config.yaml
d_model: 192
norm: "rmsnorm"
rope_base: 10000.0
lr: 0.00345
weight_decay: 0.019
warmup_steps: 313
schedule: "cos"
train_tokens: 211000000
MLP neurons of a small language model. Each row is named by its layer, matrix (gate and up: input weights; down: output weights) and neuron, and shows model dimensions 32-95. Each number is 128 + 24 x the weight over its row's rms, rounded and kept within 0 to 255. A neuron's up and down rows have the sign that makes its largest values positive.
After each neuron's rows, "fires before" lists the tokens most often just after its 100 highest values on Wikipedia text that the model never trained on; "fires on" lists the tokens most often at its 100 highest values on Wikipedia text that the model never trained on.

L7.gate15 [117 124 119  90 110 172 157 157 100 137 173 159 134 138  95 154 135 187 109 135 116 144 113 108 123 100 141 124 140 144 140 118 136  78 139 144 147 141 113 174 133 148 122 111 140 133 151 110  99 117 122 139 133 157  98 139  95 125 116 136 136 128 109 145]
L7.up15 [107  93 153 133 102 156 133  97 160 125 124  98 167  94  96 160 179 116  94 128 112 120  94  93 145  88 128  90 159 106 123 112 125  89 146  95 125 117 114 148 146 124 104 128 126 114 157 110 138 127 154  99 124 155 139 164 113 117 114 108 123 147 140 146]
L7.down15 [128 148 127 135 113 132 122 104 130 130 128 103 129 122 131 153  89 138 114 114 110 122 146 133 159 111 120 109 124 115 124 165 104  88 153 117 173 135 117 145 141 119  77 121  93 120 130 115 103 167 136 131 137 143 149 185 115  73 134 128 113 153 200 136]
fires before: "\n"
fires on: "==", ".", " ==", "1"

L8.gate338 [110 154 137 129 113 137  96 147 131 160 192 155 111  94 123 150  75 122 115 135 128 139 142 134 132 109 101 166 147 159 134 133 111 130 101 139 163 127 110 114 118 170 114 139 120 171  90  97 147 120 149 124 124 124 125 125  93 181 156 127 112 128  80 149]
L8.up338 [ 97 135 176  71 127 158 102 138 158 143 141 120 136 108 127 120 128 113  94 134 138  90  83 136 145  94 135 112 181 138 124 110 131 126 117 132 131 115 116 104 114 134 105 134  92 113 100  77 168 143 134 142 120 177 187 117 154 143 153  91 126 142  96 167]
L8.down338 [108 110 148 131 110 115 112 114 160 126  96 106 150 116 109 123 124 132 106 161 136 132  47  70 129 125 194 129 151 147 115 105 125 135 126 152 169 110 125 107 150 113 109 148 101 105 144 100 134 132 105 124 110 131 166  94 103 166 136 120  87 114 143 131]
fires before: "1", "2", "3", ",", "0", "8"
fires on: " ", "3", "1", "2"

L8.gate33 [ 92 142 112  90 109 155 140 156 127 104 147 175 131 134 175 100 109 120 110  93 111 105 143 132 117 115  56 110  82 172 117 157 140 138 116 141 137 138  83 105 114 152 124 123  95 171 115 122 135 118 174 134 152 135 154 160 135 104 130 134 140 118 103 154]
L8.up33 [129 126 194 120 142 109 147  68 152 127 115 117 147  73 155 140 115  99 132 104 155  95 143 136  77 107  98 109  89 121 102 132 147 172 119 158  70 132  77  97 149 138 104 132  98 125 148  94 152 115  96 130  92 132 126 108 153 100 151 121 128 123 120  99]
L8.down33 [112 129 142  68 130 108 112 145 152 130 119 117 158 142 126  86 158 122  93 120 142 137 108  85 119 109 101 144  84 123 118 121 129 165 128 110 138 132 127 126 180 104  95 140 129 105 165 146 124 120 130 130  94 142 125 106 183  79 101 120 157  87 165 105]
fires before: "9", "8", "0", "4"
fires on: "1"

L6.gate392 [136 141 127 136 144 127 120 152 110 163 168  99 108 150 129 142 113 141 122 129 173 160 101 130 128 179  87 133 123 145 138 136 140 141 130 113 116 119 131 120 119 146 173 106 146  91 127 124  58 133 145 106  87 124 144 160 111 142 128 107 138 178 107 163]
L6.up392 [102 107 119 138 118 153 121 110 121 150 160 120 125  80  99 154 121 129 140  95 107 107 106 118 126 154 121  99 153 140 130 131 163 115 124 138 142 122 139 153 148 133 108 115 134 121 161 147 159 143 111 189  89 133 119 115 107 141 151 120 117 120 146 147]
L6.down392 [159  61 165 149 118 123 149 100  84 136 124 141 135 113 113 136  91 144  97 101 106 163 109 136  72 104 107 139 107 102 145 124 183 125 114 114 124 140 148 157 167 106 152 130 116 112 125 124 133 132 118 106 169 144 124 145 131  83 144 141 137 104 155 143]
fires before: "\n", " the"
fires on: " ==", "==", ".", "ize", ",", " ("

L8.gate128 [147 138 110 139 129 122 157 149 132 136 110 121 128 161 150 105 125 135 119 169 111 120 154 120  97 141 135 124 115 153 149 133 159 149 155 170 174  98 115 166  77 133 163 131 164 116  68 127 127 120 103 123 150 134 105 130 122 147 128 129  98  94 106 121]
L8.up128 [148 107 182 121 118 115  93 119 109 137 107 163 140 182 131 115 180 127 137 163 135 119 149 157  95 162 138 159  96 159 126 128 186 169 167 114 106 127 119 171 121  88 169 112 148 121 103 152 111 107 137  98 182 163 158 138 156 158 126 142 110 160 138 131]
L8.down128 [126 123 172 117  84 161 127 111 173  76 112 130 152  53 112 119 165  97 138 134 152  94 148 118 121 138 143 123  86  95 143 109 135 152 148 124 127 110 138 157 139 112 111 157  98  98 115 119 105 168 133 104 141 125 137 133 143 172 159 116 117 122  93 128]
fires before: "\n", " |", "0", " "
fires on: ")", ":", ".", "):"

L8.gate438 [137 107 136  99 148 144  99 134 131 144 145 135 161 120 149  90 129 122  75  94 119 148 108 117 141  90  98 134 132 141 113 105 138 105 104 172 137 120 105 112 118 126 134 126 112 136 143 141 127 144 133 118 146 117 126 137 129 143  94 114 140 118 116 140]
L8.up438 [118 145 129  94 132 168 133 118 109 161 141 130 131 130 127 130 135 148 108 110 124 118  64 120 176 151 136 129 119 146 170  84 124  64 123 122 128 120 170 122 147 103 142 143 124  86 154 141 113 157 134 116 110 153 192 147 141 149 116 109 181 144 147 169]
L8.down438 [141 127 125 191 109  96 103  98 141 143 117 138 136 163 119 131 169 110 102 134 141  77 135  91 121 139 149 102 129  95 112 135 120 124 125 161 150 155 126 123 132 128 140 128 125 129 124 113 127 159 116  88 116  93 118 155 110 134 115 171 112  97 111 119]
fires before: "1", "0", "2", "er", "ing"
fires on: "0", "op", "at", "up"

L7.gate174 [118 109 137 157 138 149 167 128 125  98 106  95 131 148 162 143 108 116 157 133 131 141 138 138 109 149 152 119 159 152 122 135 153 141 146 139 138 105 110 182  90 120 138  98 101  88 143 138 125  84 119 115  94 181  58 166 152 141 188 165  58 134 105 125]
L7.up174 [154 178 134 109 136 105 131 110 140 134 134 157 144 114 117 147 163 141 142 138 148 127 182 135 111 102 152 143 112 142 162  99 155 140 152 100 111 134 148 123 113 115 167 114 143 121 114 136 133 128 131 183 153 133  73  59 140 102  70 128 110 137 128 119]
L7.down174 [109  99 153 103 115 165 106 122  88 158  89  92 133 143 103 125 166 148 115  95 118 162 133 141 127 117 140 116 108 121 109 115 154 117 128 121 142 139 129 147 172 132 120 143 106  69 129 102 138 163 142 146 118 151 137  99 168 167 133 158 162 144 136 136]
fires before: "\n", " |"
fires on: ")", " =", "\n"

L7.gate195 [112 140  89 157  96 129  95 157  94 170 182 144 131 179  94 127  93 149 108 186 129 108 156 130 151 107 146 122 159 135 152 150 130 131 127 122 132 123 145 121  91 128 157 143 123 117 154 129 104 137 111 158 116 144 145 119 136 120 158 132 143 136  97 137]
L7.up195 [146  96  94  79  92 106 121 138 125 127 137 137 155 165 167 135 165 166 118 154 110 113 150 147 142 112 157 156 126 131 113 111 153 154 115 112  83 131 154 129 132 130 124 131 189 159 151 151 116 112 128 138 101 148 134 114 151 136  63 143 136 144 147 141]
L7.down195 [146 178 109 132 148  79 128 140 124 163 156 113 111 134 125  92 141 101 134 166 115 133 130 126 120 160 134 135 130 125 127 119  79 160 123 168  95 172 161  70 148 131 131 123 151 149 111 117 150 105 124 127 139 120 105  88 133 111 138 179 126 130  49 135]
fires before: " ", "\n", "2", "7", "4", " votes"
fires on: " |", ".", " Total"

L7.gate63 [148 146 100 127 148 131 135 153  71 125 162 146 114 134 162 138 134 157 164 160 119 101 138 121 113 100 139 159 147 119 143 152 100 125 136 115 112 138 115 135 107 145 139  93 151  79 153 108  95  79 102 138  97 133 152 126 118 116  97 119 154 163  96 139]
L7.up63 [146 105 121  97 117  91 117 131  71 134 138 150 114 173  86 139 110 112 168 152 117 101 123 117 161  94 112 151 158 112 132  95 156 166 119 137 101 156 108 141 128 131 139  90 124 116 142 120 144 180 138 113 114 135 129 123 133  99 148 102 149 151 111 163]
L7.down63 [125  92 134 179 138 101 146  84 135 164 171 124  98 140 136 110 104 136 130 117 135 110 100 131 152 109  80  85 132 128  80 135 122 137 115 135 117 148 154 156 129 132 142 134  96 158 154 128 140 142 140 144 133 141 111 115 131 111 134 117 142 131 137 116]
fires before: "1", "4", "3", "2", "5", ":"
fires on: " $", "$", " do", " Format", "ma", " very"

L8.gate399 [104 149 141 132 146 163 141  98 154 135 128 109 153 142 107 171 140 143 119 160 103 160 146 113 137 125 160 108 133 156 124 129 113  92 167  80 159 117  92 141 116 132 150 105 156 115 152 122  84 164 137 103 144 130 135 167 127  99 149 144  87 154 141 168]
L8.up399 [139 149 126 121 160 183 134 110 160 155 131 151 168 125  76 118 160 111 121 126  85 103 116 101 147 141 156  68 135 155 148  87 130 108 147  68 117 124  93 145 127 136 165 101 103 119 152 128 114 181 144 159 136 114 101 109 145 108 151 142 111 105 145 138]
L8.down399 [126 121 155  89 114 113 131 116 122 142 133 160 135 160 131 101 117 105 112 139 110 146 102 136 103 144 132 156 117 119 139 148 152 114 131 111 137 134 148 129 152 143 105 112 111 110 154 118 134 136 129 133 119 109 134 156 116 143 110 141 117 129 255 115]
fires before: " |", "\n", "%"
fires on: "s", "%", ".", " Votes", " ", "=="

L5.gate175 [119 153 109 127 145 147 126 150  96 140 161 148  84 168 145 137  97 150 158 117  93 160 136 124 149 119 119 120 153 138 146 151 140 129 124 143 163 123 150 135  92 181 135  99 174 113 124 143 120  92 140 181 133 154  99 151 104  97 155 147  91 142  78 152]
L5.up175 [142 167 153 103 133 145 155 158 113 146 160 139  95 134 127 115  87 127 112 183 162 123 171 161 100 180 118 154  98 152 138 162  93 129 144 121 118 130 111 131 119 155 136 130 120 152  99  83 107 110 101 102 135 101 133  94 106 162 125 101 160 134  80 100]
L5.down175 [129 105 139  97 115 111 173  94 143 108 116  99 149  74 143 128 165 114 128  91 128  97 129 104 130 158 140 136 115 160  84 109 113 111 112 143 127 137 105 146 162  70  76 149  77 131 143 116 151 146 102  78 109 118 130 188 118 156 111 133 133 123 221 143]
fires before: "1", "0", "2", " |"
fires on: "0", ")", "N", "to"

L7.gate96 [100 162 168 135 115 152 168 124 130 146 120 118 132 109 117 117 144 119 180 134 135 144 166 121 146 141 119 151  91 140 162 135 101 135 163  70 126  87  77 168 118 105 191 141 138 146 110 136 116  97 167 153 133 112  99 130 145 147 147 105  88 137 101  91]
L7.up96 [124 121 168 110 143 139 138 133 122 100 119  92 155 102 177 125 132 124 164 144 101 117 151 124 133 126 137 154 138 109 156 138 154 112 103 133  82 107 115  93 107 116 132 108 112  87 149  88 149 123 129 183 100 125 114 153 128 134 131  93 142 134 136 143]
L7.down96 [125 127 108 143 115 140 170 150 104  95  91 114  95 161  90 155 172  89 171 141 148 119 126  96 161 142 125 145 155 137 113  97 110 158  88 111 141 115 139 105 101  94  98 110 150  72 136 140 112 129 156 181 141 151 122 138 112 133  94 159 143 128 170 142]
fires before: "\n", ".", ","
fires on: "===", "==", "s", "-", " ==", " ==="

L5.gate114 [ 97 129 126 152 175 153 152 118 104 131 128 116 119 104 105 127 106 141 150  98 119 124 145 122 143 124 109 121 133 119 125 199 127 128 116 105 111  99 139 161 144 169 161  95 170 104 145 128 112 109 119 174 136 122  93 120 140 103 132 132 146 139 107  62]
L5.up114 [ 91 104 138 154 225 152 109  97 133 126  96 110 161  87 111 172 154 146 154 137 127 129 109 126 114  99 151 158 161 107 139 141 144 142 108 109 124 131 153 153 123 130 116 132 156  92 125 167 132 119  92 156 114 132 124 125 165 127 137  97 142 151 138 107]
L5.down114 [118 138 117  98 147  90 130 105 141 106 123 118 142 120 133 140 108 135  80  99 170 133 116  96 102 115 104 159 173 139 121  98 154 132 146 145 136 118 115 117 115 147 129 159 145 122 130  99  91 169 118 110 117 108 183 140 122 148 120  95 160 131 145 172]
fires before: "\n", "1"
fires on: "==", " |", " ", "-", " =="

L8.gate483 [134 104 119 144 148 169 137 120 141 167 128 140 149 145 117 168 109 142 123 129 127 123 133 178 129 138 115  80 146 102 143 134 130 150 152 119 132 105 106 160 123 151 154  87 111 111 121 126 101 143 156 153 141 100  96 127 107 134 130 118 117 154 111 142]
L8.up483 [142 142 150 137 138 142 117 113 128 116 136 150 152 131 120 138 127 154 118 121 128  67 143  99 150 125  98 113 121 111  85 126 164 139 172 117 154 134 166  84 133 130 150 101 136 114  77 116 136 163 105 129 121 103 115 119 191 146 129 102 137 113 119 163]
L8.down483 [135 135 124 120 111 135 145  93 112 145 130 140 121 124 114 107 131 104  79 118 122  95 134 163 137 142 130 118  98 124 131 123 138 124 136 106 122 164 120 154 160 117 142  97 150  93 103 119 153 139 106 122 150 108 112 146 186 102 152 157 128 132 247  87]
fires before: "\n"
fires on: ".", "==", " =="

L6.gate60 [ 99 117 173 132 156 106 121 136 105 170 155 108 132 156 104 138  95 141 144 153 102 127 135 122 156 109 153 122 158 174 170 135 111 117 117 147 105 142 116 113 111 114 134 151 132 111 188 158 113 145  94 163  86 107 101 112 133 145 134 114 104 104  84 134]
L6.up60 [147 118 106  98 143  90 108 121 145 165 142 121 174 151  92 150 119 139 127 176  99 131 111 128 146  87 138 161 154 104 155 114 151 149 143 137  86 124 168  84 134 132 143 165 110 148 149 135 118 167  86 148 134 130 118  92 155 137  93 135 138 139 129 107]
L6.down60 [148 124  72 124 140 101 103  97 127 146 110 121 165 117 110 157 165  71 142 155 134 127 126 106 149 147 160 174 102  89 148 125 104 159 116 117 120 131 150 134 135 126 130 144  94 125 128 159 160 120 146 114 114 123 121 107 125 104  79 113 126 158  89 107]
fires before: " ", "\n", " |", "1"
fires on: " |", " ", ";", " Final"

L8.gate238 [129 144 110  85 135 148 151 179 128 133 136 142 135 133 143 106 137 107 127 110 109 131 118 138 117 120  79  92  59  98 104 139 130 126 143 121 158 136  78 146 125 169 123 100 116 139 103 133 138 115 138 158 187 112 154 153 109 150 140 150 108 152  82 146]
L8.up238 [115 153 173 106  80 100 162 118 138 112 121  90 110  93 143 118 139 100 163 118 132 143 109 125 144 118  98 100 126 159 127 121  84 105 130 160 171 141  98 127 139 167 132 141 100 123 149 128 139 117 125 148 122 167 140 119 130 102 126  84 119  99 111 140]
L8.down238 [144 106 164 102 140 124 111 133 118 148 132 113 120 151 102  94 105 127  93 111  79 141 132  98 148 130  84 134 106 162 147 145 105 123 114 138 137 143 132 188 131 104 109 131 159 113 169 122 122 102 176 179 107 190 149 129 163  92 146 103 137 125 160 138]
fires before: "9", "8", "5", "7"
fires on: "1"

L7.gate57 [169 121 106 106 131 143 149 142 104 134  90 127 119 149  95 128 123 135 104 112 160 156 127 132 154 127 108 119  88 115 133 135 144 183 151  94 108  68  83 148 123 120 145 109 124 139 125 126 117 127 171 130 162 133 130 118 157 147 127 124 145 146 132 150]
L7.up57 [126 109 168 108  94  97 102 118 131 172 123 146 135 102 160  72 136 102 153 168 114  85 121 117 136 136 163 107 141 129 160 136  77 134 113 130 158 143 135 139 131 123 101 112  97  98 182 125 106 117 120 132  94  91 121 107 129  99 106 125 129 125 129 103]
L7.down57 [115 154 113 146 111 176 116 154  78 141 144 116 114 122 119 163 154 110 128 144 139 167 134  64 162 138  79 161 121  96 122 102 133 144 121 156 131  81 134 150 128 133 125 130 111 153 109 120 107 154 140 116 161 133 142 115 123 148 138 118 141 149 127 137]
fires before: "\n", " He", "2"
fires on: "==", ".", " ", " ==", "\n", ")."

L6.gate108 [134 130  84 124 114 142 156 121 121 133 146 125 113 146 141  93  96 138 134 104 107 136 157 120 159 121  72 121  79 148 138 175 122 130 149 123 153 102  66 121 112 148 165 110 154 120 120 138 148 107 178 194 112 146  69 126 156  94 166 138 126 124 106 114]
L6.up108 [127 113  85 112 122 132 132 120 134 120 148 102 121 127 163  62  93 136 133 106 107 111 126 116 163 158  57 145 102 156  79 159 104 113 134 129 149 125  83 142 123 129 110 105 118 143 157  85 100 107 132 125 106 158  99 110 165 116 139 147 145 132 116 120]
L6.down108 [112 133 158 125 154 104  97 132 131 145 110 126 155 106 122 115 131 161 104 126  66 114  75  88 150 140 128 143 133 133 118 121  96 128  97 160 143 157 118 116 140 123 133 127  98  99 137 128 139 113 122 151 133 168 148 125 136 122 124 131 127 134 209  81]
fires before: "9", "8", "5", "2", "6", "3"
fires on: "8", "9", "5", "7"

L8.gate375 [134 118 127  99  79 149 113 125 107 174 148 187 135 148  79 142 109 161 111 107  98 131 111 173 164 133 120 136 132 117 118 132 112  99 162 116 132 133 126 169 132 138 157 100 136 126 128 118 127 146 125 127 150 110 130 140 119 117 128 145 127 125 127 169]
L8.up375 [145 100 105 101 108 154 101 113 124 161 163 165 141 139 109 154 106 174 108  88 111 153 122 161 171 140 150 111 165 148 109 106 114 132 171 108 127 114 114 158 145 127 141 112 126 126 135 119 136 156 136 105 131 111 159 149 155 156 132 126 127 145 140 177]
L8.down375 [123 135 112 154 119 123 133 127 110 146 128 144 124 118 133 144 129 137  97  91 132 139 157 166 140 142 118 126 161 134 106 125 160 111 171  92 165 128 111 169 144  97 134  83 136 128 133 128 119 122 118 108 124 116 154 159 141 120 127 122 113 119 255 134]
fires before: "\n"
fires on: "==", " =="

L5.gate495 [ 97 155  64 137 119 107 142 186 127 125 155 107 145 150 127 101 112 149 149 126 116 110 130 120 160  92 122 123 119 150 145 168 104 140  98 138 125 136 145 162 126 119 123  63 138 139 119 114  72 128 124 141 132 128 143 108 100 123 136 152 137 152  62 100]
L5.up495 [118 158 107  99 123  83 151 159 171 118 133 117 127 141 163 114 138 150 110 152 132 107  97 110 155 127 154 135 112 110 136  81  89 153  95 140  91 154 140 125 136 123 121 120  98 143 104 111 122 133 150 124 132 147 143 102 145 117 153 141 111 164 107 119]
L5.down495 [140 148 108  68 139  89 147 102 175  97 115 134 156 116 165 133 165 100 108 129 112 110 127 114 105 135 145 102 121 129 114 101 142 119 103 126 106 132 125 111 118 116 128 179  78 142 124  78 144 143 132 125 142 141 150 107 172  89 131 136 137 142 153 166]
fires before: "0", "1", "2", "4", "3", "7"
fires on: "–"

L6.gate52 [151 154  75 164 123 148 139 143 109 148 119 117 135 166 142 145 118 151  73 150 118 134 165 124 113 104 137 113 132 131 106 144 160  86 136 110 150 140 113 108  97 141 135  81 193 120 115  85 120  87 137 155 149 137 130 114 119  96 144 147 148 145 112 121]
L6.up52 [121 121 122 142 115 108 142 112 109  90 110  69  98 135 157 141 127 111  82 137 136 105 157  95 132 118 143  87  98  98 112 127 145 167 156 143 107 132 159 108 109 133 112 122 166 115 117 109 156 147 141 145 125 113 124 116 134 128 144 153 137 130 128 121]
L6.down52 [103 137 130  99 139 105 140  70 134 103 115 137 128 150 133 119 183 142 132 132 141 122 108  78 123 121 109 108 145 118 126 130 155 133 135 182 117 136 114 118 125 106 131 116 108  99 139  90 162 155 161 136 129 138 100 138 106 152 149 145 140 124 153 120]
fires before: "1", "9", "5", "3", "2", "8"
fires on: "."

L8.gate217 [118 109 126 125  85 125 150 108 118 151 139 157 127 105 108 139 138 188 129 101 118 156 114 135 158 117 108 102 148 119 116 117 135 130 174 107 151 134 102 167 147 109 105 110 144 141 115 105 119 157 117 107 164  95 160 160 108 132 153 142 111 167 105 177]
L8.up217 [153  90 107 164  90 109 163 112 114 177 119 150 137  97 112 161 142 162 134  97 114 118 113 132 134 106 135 101 169 106 102 108 161 126 154  93 135 131  86 139 145  96 122 113 118 127 143 132  98 158 118 137 161 100 122 157 117  97 125 163 133 170 131 176]
L8.down217 [128  97 129 141 147 129 125  81 105 120 118 100 113 106 113 147 130 126 128  97 147 128 122 124 160 127 128 122 147 132 130  60 155 129 140  89 134 139  97 122 154  83 113  93 110 124 135 126 105 155 119 125 118 126 114 154 139 118 124 129 126 138 255 130]
fires before: "\n"
fires on: "==", " =="

L8.gate316 [142 130 109 125 112 122 114 123 123 151 158 155 125 128  92 145 106 173 123 111  99 140 104 154 126 136  97  92 101 114  91 110 122 108 176 105 181 115  70 151 140 129 110  93 132 135 117 117 103 142 143  85 143 153 149 155 144 154 154 155 105 155 135 152]
L8.up316 [115 113  96 152 120 131 129 122 112 174 133 134 133 117  78 155 150 173 119  86 144 148  77 125 141 132 105 122 156 132  72 122 158 121 128  84 167 127  81 139 140 127 129  76 110 142 127 123  95 156 118 128 121 147 128 151 168 107 167 111 120 156 154 170]
L8.down316 [131 109 137 129 107 144 133 112 123 136 113 140 147 123 131 132 133 112 107  83 121 127 155 150 147 115 104 111 132 128 108 122 157 120 128 103 136 131 129 185 149  97 132  77 127 140 127 116 106 142 133 105 108 112 155 153 142 108 139 106 129 118 255 148]
fires before: "\n"
fires on: "==", " =="

L8.gate342 [173 133 141 134  94 110 153 106 106 169 160 148 153 144 101 106 112 140 152 109 120 145 113 128 137 174 137 128 137 143 117 126 141 143 154 107 128 119 106 134 152 124 122 116 121 110 155 136 113 149  54 144 136 128 136 144 178 113 136 110 147 140 145 117]
L8.up342 [178  91 124 132  93 106 149  95 134 163 187 152 154 122  84 128 103 143 129 156 132 135 112 108 172 134 157 142 148 113 100 103  83 128 121 114 101 108 113 135 130 144 116 135 105 158 152 116 114 133  94 129 129 152 142 116 141 146 112 161 155 129 135 170]
L8.down342 [ 91 161 138 165 126 153 119 148 142 126 123 111 124 117 130 146 154 101 122  96 120 140 154 127 105 107 118 116 138 148 105 154 164 122 146 135 147 110 111 140 132  67 140  87 154 128 116  94 135 104 145  99 120 119 143 149 103 109 114 125 116 113 255 141]
fires before: "\n", " ", " |"
fires on: "==", "|", " ==", " "

L7.gate368 [120 112 133 127 130 177 148 106 127 118 153  99 138  89 119 163 124 131  99 129  81 124 125 116  91  78 136 116 149 110 118 147 158 153 172 141 122 101 157 142 150 167 135 123 145 142 132 115  98 120 102 143  97 149 122 113 164 115 100 119 164 138  84 148]
L7.up368 [166  92 131 134 134 108 116 101 129 125 106 148 147 118 169 151 121 183 144  99  98 118 117 154 111 154 138 173 120 109 100 140 112  94 123 162 127 122 151 178 116 115 127 121 116 139 131 141 136 167  98 159 149 133  97 130 124 119 104 165 135 133 145 145]
L7.down368 [110 108 115 132 117 137 122 124 148 104 101 109 126 161 152 115 151 105 170 131 122 116 110  92 125  94 130 143 133 114 144 135 108 154 113 109  83 121 132 141 145 108 120 125 122 129 136 102 120 112 171 138 104 122 163 135 158 156 118 108 154 175  69 122]
fires before: "\n", "The"
fires on: " =", "\n", "D", "=="

L8.gate40 [109 185 133 103  91 181 142 167 109 133 137 100 100 139 148 107  80 117 140 108 148 147 124 133 155 128  90  91 116 151 141 146 122 131 110 126 177 145 112 136 110 169 134  83 121 143 125  97 100  86 137 147 159 152 121 133 147 125 167 133 112 132  68 141]
L8.up40 [118 134 135 114 102 172 102 167 145 121 124  65 112 107 127 151 150 113 116 132 117 120 130 106 128  95  86  66 116 102 132 109 140 143 120 114 100 134 109 128 160 117 125 102 138 131 119  92 111 114 134 100 124 134 136 132 160 135 136 138 114 124 111 121]
L8.down40 [140  94 155 110 128 108  99  92 128 110 117 136 124  89 110 115 139 150  76 128 100 102 109 141 114  92 110 124 113 133 118 132 103 166 112 164  70 114 119 106 130  91 112 118 150 143 124 141 126 105 117 151 115 137 128  93 115  94 101 129 151 114  47 135]
fires before: "2", "1", "9"
fires on: " ", "1"

L8.gate498 [145 114  97 119  89 127 162 115 107 177 150 139 138  96  93 119  67 143 110 148  87 124 140 144 146 127 123 117 143 126  96 141 120 110 182 112 156 133 104 159 127 131 104 102 100 136 149 107 116 134  93 138 131 139 151 151 117 110 132 163 127 135 132 178]
L8.up498 [147  95 116 124 112 116 145 109 120 174 130 142 170 101  88 142  91 141 105  98 102 123 135 136 145 137 154 153 165 125  76 124 127 105 162  78 144 147 102 168 152 118  97  97  96 121 148 111 123 172  94 114 138 136 146 153 145 117 129 170 119 159 140 145]
L8.down498 [128 144 138 146 114 126 130 112 118 126 123 141 122 142 129 150 141 128 116  83 130 133 151 152 138 124 121 120 130 121  94 145 165 117 147 122 141 125 129 134 149  87 124  75 144 131 107 120 125 156 135  94 124 109 159 167 120 121 148 122 126 143 255 125]
fires before: "\n"
fires on: "==", " =="

L6.gate371 [142 149 123 127 134 115 155 122  96 163 143 151 118 130  94 146 100 112 168 143 119 104 148 141 102 135 131 145 124 181 106 131 114 137 101 126 124 109  58 140  58 137 154 101 152 130 112 145 132  79 114 185 132 124  87 117 163 120 133 101 121 153  81 181]
L6.up371 [131 124 144 112 157  89 126 131 124 154 132 141 150 137  81 168 113 141 133 124  96 100 120 158 121 134 146 180 135 146  94 113 126 139 122 116 133 132 128 127  87 123 134 158 145 161 157 166 142 103 135 166 143 153  54 116 169 159 110 141  89 172 118 145]
L6.down371 [133 107 142 106 115 155 149 139 160 134 114 119 151 141 150 135 116 142  92 120 130 168  96  91  89 118 107 151 134  98 145 121 133 155 137 135  90 101 139 128 114 154 137 140 144  85 140 159  78 161 117 138 120 151 125 150 129 150 121 133 163 114 154  96]
fires before: "\n", " "
fires on: " =", "\n", ":"

L6.gate176 [141 149 116 114 163 130 111 217  94 125 173 125 131 174  92 108  67 195 160 140 117 101 142 128 135  99 127 142 138 152  92 166 123 122 153 135 138 142 117 140 105 142 110  51 133 100 127 142 100 125 140 122  97 135 111 115 124 162 119 117 141 180  93 156]
L6.up176 [130 136 136  79 113  86 109 152 121 132 153 133 157 154  82  66  85 189 120 143 140  94 151 114 162 108 118 147 103 120 129 129  95 149 103 110 115 160 116 144 130 112 117 114 143 109 139 156 131 142  97 127 101 124 134  90 136 148  92 118 146 168  97 152]
L6.down176 [147 196 133 144 148 127 175  76 166 167 149 138 114 147 103 113 150  91 147 118 124 157 152 138 152 130 136 147 156 141 172 129 108 160 111 119  86 155 151 127 140 134 107 173 160  89 114 123 172  93 137 141 132 139 157 114 141 111 142  96  84 121 176 148]
fires before: "1", "4", "5", "2", "3"
fires on: "/", " $", "("